Weights of a small GPT-style language model, trained from scratch on English Wikipedia: vocabulary 8192.
MLP neurons of a small language model. Each row is named by its layer, matrix (up: input weights) and neuron, and shows model dimensions 0-127. Each number is 128 + 24 x the weight over its row's rms, rounded and kept within 0 to 255.
After each neuron's rows, "fires on" lists the tokens most often at its 100 highest values on Wikipedia text that the model never trained on. A number after a token or word is its count.

L7.up461 [125 132 104 166 110 112 174 139 147 133 123 138 123 139 131  99 166 171 122 149 119 110 152 104 173 172 129 103 166 129 109 127 135 103 107 128 124 109 119  99 120 127 128 108 103 134 178 125 177 170  74 174 131 128 145 121 116 120 128 138 167 126 148 111 169 118 143 135  87 104 103 132 154 146 107 134  99 120 153 145 131 122 140 154 139 149  96 143 127 145 161  56 107 105 129 148 113 175 147  83 112 162 156 139 190 129 104 165 118 128 127 149 148  80 107 114 119  83 121  91 111 113 144 139 128 173 170 120]
fires on: "=" 68, "'" 23, "-" 5

L11.up580 [122 149 125 125 165 111 132  99 114 124 120 105 175 123 165 122 146 120 100 132  96 112 113 163 180 139 106 144 149 120 107 146 142 134 109 153 129 116 164 124 141 150 137 137 125 158  98 137 149 166 112 187  92  64 137 136 132 108 103 138 150 130 114  96 129 141 108 149 102 120 121  92 139 130 138 152 148 137 157 121 137 136 128 116 145 125  92 158 114 144 131 121 117 120 132 107  92 154 148 123 107 113  98 118 209 116 117 132 115 139 140 127 103 118 115  84 103 131 137  55 112 152 146  94 165 150 163 141]
fires on: "'" 33, " \"" 20, "\"" 20, "-" 13, " '" 7

L7.up433 [ 67 144 130 133 126 133 121 124 141 116 136 128  87 110 143 114 136  80 126 106 107 127 123 186 163 114 113 105 163  97 102 146 136 189  68 123 157 149  96 106  96 128 148  84  86 110 169 152 128 164 122  93 148  92 125 155 143 112 127 154 119 107 116 110 154  88 110 111  95 134  96 143 119 109  89 142 143 141 155 151 116 127 175 122 142 141  96 145 116  95 164 115 150 130 143 122 128 145 162 113 149 126 139 146 141 145 156 149  91 174 137 167 121 145 151  98 142 161 173  82 102 122 125 149 142 117 131  89]
fires on: "," 31, " (" 22, " of" 10, " and" 5, " is" 5, "." 5

L7.up542 [117 117 147  92 123 119 107 166 182 133 112 130  72 103 144 119 134 106 128 104 145 130 131 143 171 151 137 115 129 126 123 158  92 120 114 158 130 166  98  79 128 142 155 137 115 151 183 146 113 121 141 145 105 128 146 177 120 166 149 139 115 161 120 125 133  98 109 104 110 128 155 111 187 124 114 191 138 114 115  93  78 203 130 103 160 113 170 162  96 103 129 117 150 118 144 101 117 112 151 104  94  78 148 116 124 118 126 144 123 188 126 128 117 112 118 109 140 144 186 105  81 140 118 169 137 143 145 106]
fires on: " that" 33, " of" 10, " and" 10, " several" 5, " saying" 4, " how" 4

L11.up703 [140 125 132 133  94 111 169 112 112 142 138 135 125 112 155 106 138 160 133 117 110 174 164 154 145 165  81 134 104  86 142  74 100 166 112 165 124 122 143 113  95 118 146 134 111 127 152 134  99 134 117 121 143 134 105 118 116 148 102 123 150 119 141 107 135 140 103 128 100 118 125 131 109 145 103 133 170 130 110 150 110  86 150 157  88 128 145 149 103 158 110 180 149 141 222  87 110 145 166  88 130 162  85 133 176 116 121 112 142 115 169 151 131  88 117  91 130 118 153 116  96 128 124  96 141 124 115 105]
fires on: " been" 24, " be" 19, "e" 13, "re" 8, "n" 7, "w" 6

L6.up745 [ 70 122 131 132 128 119 122 126 144 109 109 125 143 131 168 142 148 148 125 131 140 159 139 132 167 113 102 143 146 148 120 115 110 189  92 138 104 139  74 105  69 128 126 109 170 106 124 144 117 129 117 104 108 115 118  96  88 156 136 111 139 129 137 119 134 132  91 155 152 128 156 135 112  90 143 152 160 130 120 156 147 122  87 117 101 153 155 141 108 128 163 113 127 139 102 144 118 117 140  48 126 124 119 114 136  88 130 135 126 131 113 146 133 131 110  95 128 107 110 110 103 118 132 159 120  64 136 126]
fires on: " in" 28, " on" 18, " September" 15, " November" 9, " June" 6, " August" 6

L7.up510 [116 194 119 136 168 122 111 144 138 119 122 132 117 153 133 129 108  84 124 124 154 191 116 123 129  87 129  94  99 123 144 120  76 159 150 112 131  89 159 105 111 116 175  95 105 128  84 130 118 122 135 143 144 167 120  95 116  67 120 175 128 134 168 143 105 126 134 125 126 153 124  83 165  99 139 155 115 126  62 120  93 151 127 101 148 142 161 136 153 136 140 112 142  89 122 114 105 109 168 134 125 131 129 138  99 122 110 156 113  99 164 140 146 176 111 103 133 147 106 101 122 158 145 137 144 142 100 125]
fires on: " de" 28, " of" 8, " defeated" 7, " made" 6, "ç" 4, "ai" 4

L7.up640 [126 149 111  93 140 126 125 160 140 122 117 152  79 158 113 138 151 131 137 113 146  84 137 172 133 147  96 137 137 143 132 146  91 131 122 152 128 151 119 162 111 119 107 125  94 116 122 159 142 145 139 140  96 115 105 170 152 128 123 129 135 146 124 145 134  78  95  80 141 135 112  97 131 117 124 195 117 156 119 113  92 181 130 115 156 137  95 155 147 107 140 116 143 129 112 109 108 142 139 136  82 172  79 136 108 145 147 142 125 123 100 156 143 141 106  73 107 157 156  68 163 136 132  99 110 119 156 153]
fires on: " who" 27, " for" 17, " from" 8, " of" 8, " to" 6, " that" 5

L5.up767 [151 145 166 122 108 123 138 119 144 108 120 119 102 147 104  94 152 164 153 141 131 138 134 123 132 150 205 127 136 119 116 164 141 122 116 140 110 110 145 136 173 142 115 165  93 125 149 104 110 108  94  75 154 168 120 160 171  68 143 149 146 147 147 144 138 131 139 102 106  98 114  69 103 124 136 175  88 116 141 134 107 143  81  93 137 110 145 110 133 115 133 124 119 163  95 112 147 138 114 147 119 129 137 139 147 100 174  99  92 131 145 128 137  82 119 140 125 123 141  91 139 145 134 132 108 128 173 123]
fires on: " with" 20, " American" 17, "American" 5, "BA" 5, " fellow" 4

L8.up645 [118 108 114 124  88 114 124 151 102 141 122 112  98  76 106 109 132 126 125  91 106 137 137 133 180  76 138 118 143 101 133 170 110 121 101 129 150 123 161 112 118  89 107 126  89 127 132 164 117 139 153 139 127 153 118 137 120  86 157 130 135  94 141 109 151 125 119 118  59 128 146  94 140  91 115 142 153 131 111  88  77 159 130 126 166 133 150 144 117  83 127 133  80 143 110 133 125 107 165 117 129 149 141 135 159 122 158 162 108 130 127 131 128 159 133 104  83 109 128 115 137 140 123 154 100 125 170  90]
fires on: "," 44, " to" 19, " that" 9, " and" 6, "=" 5, " would" 4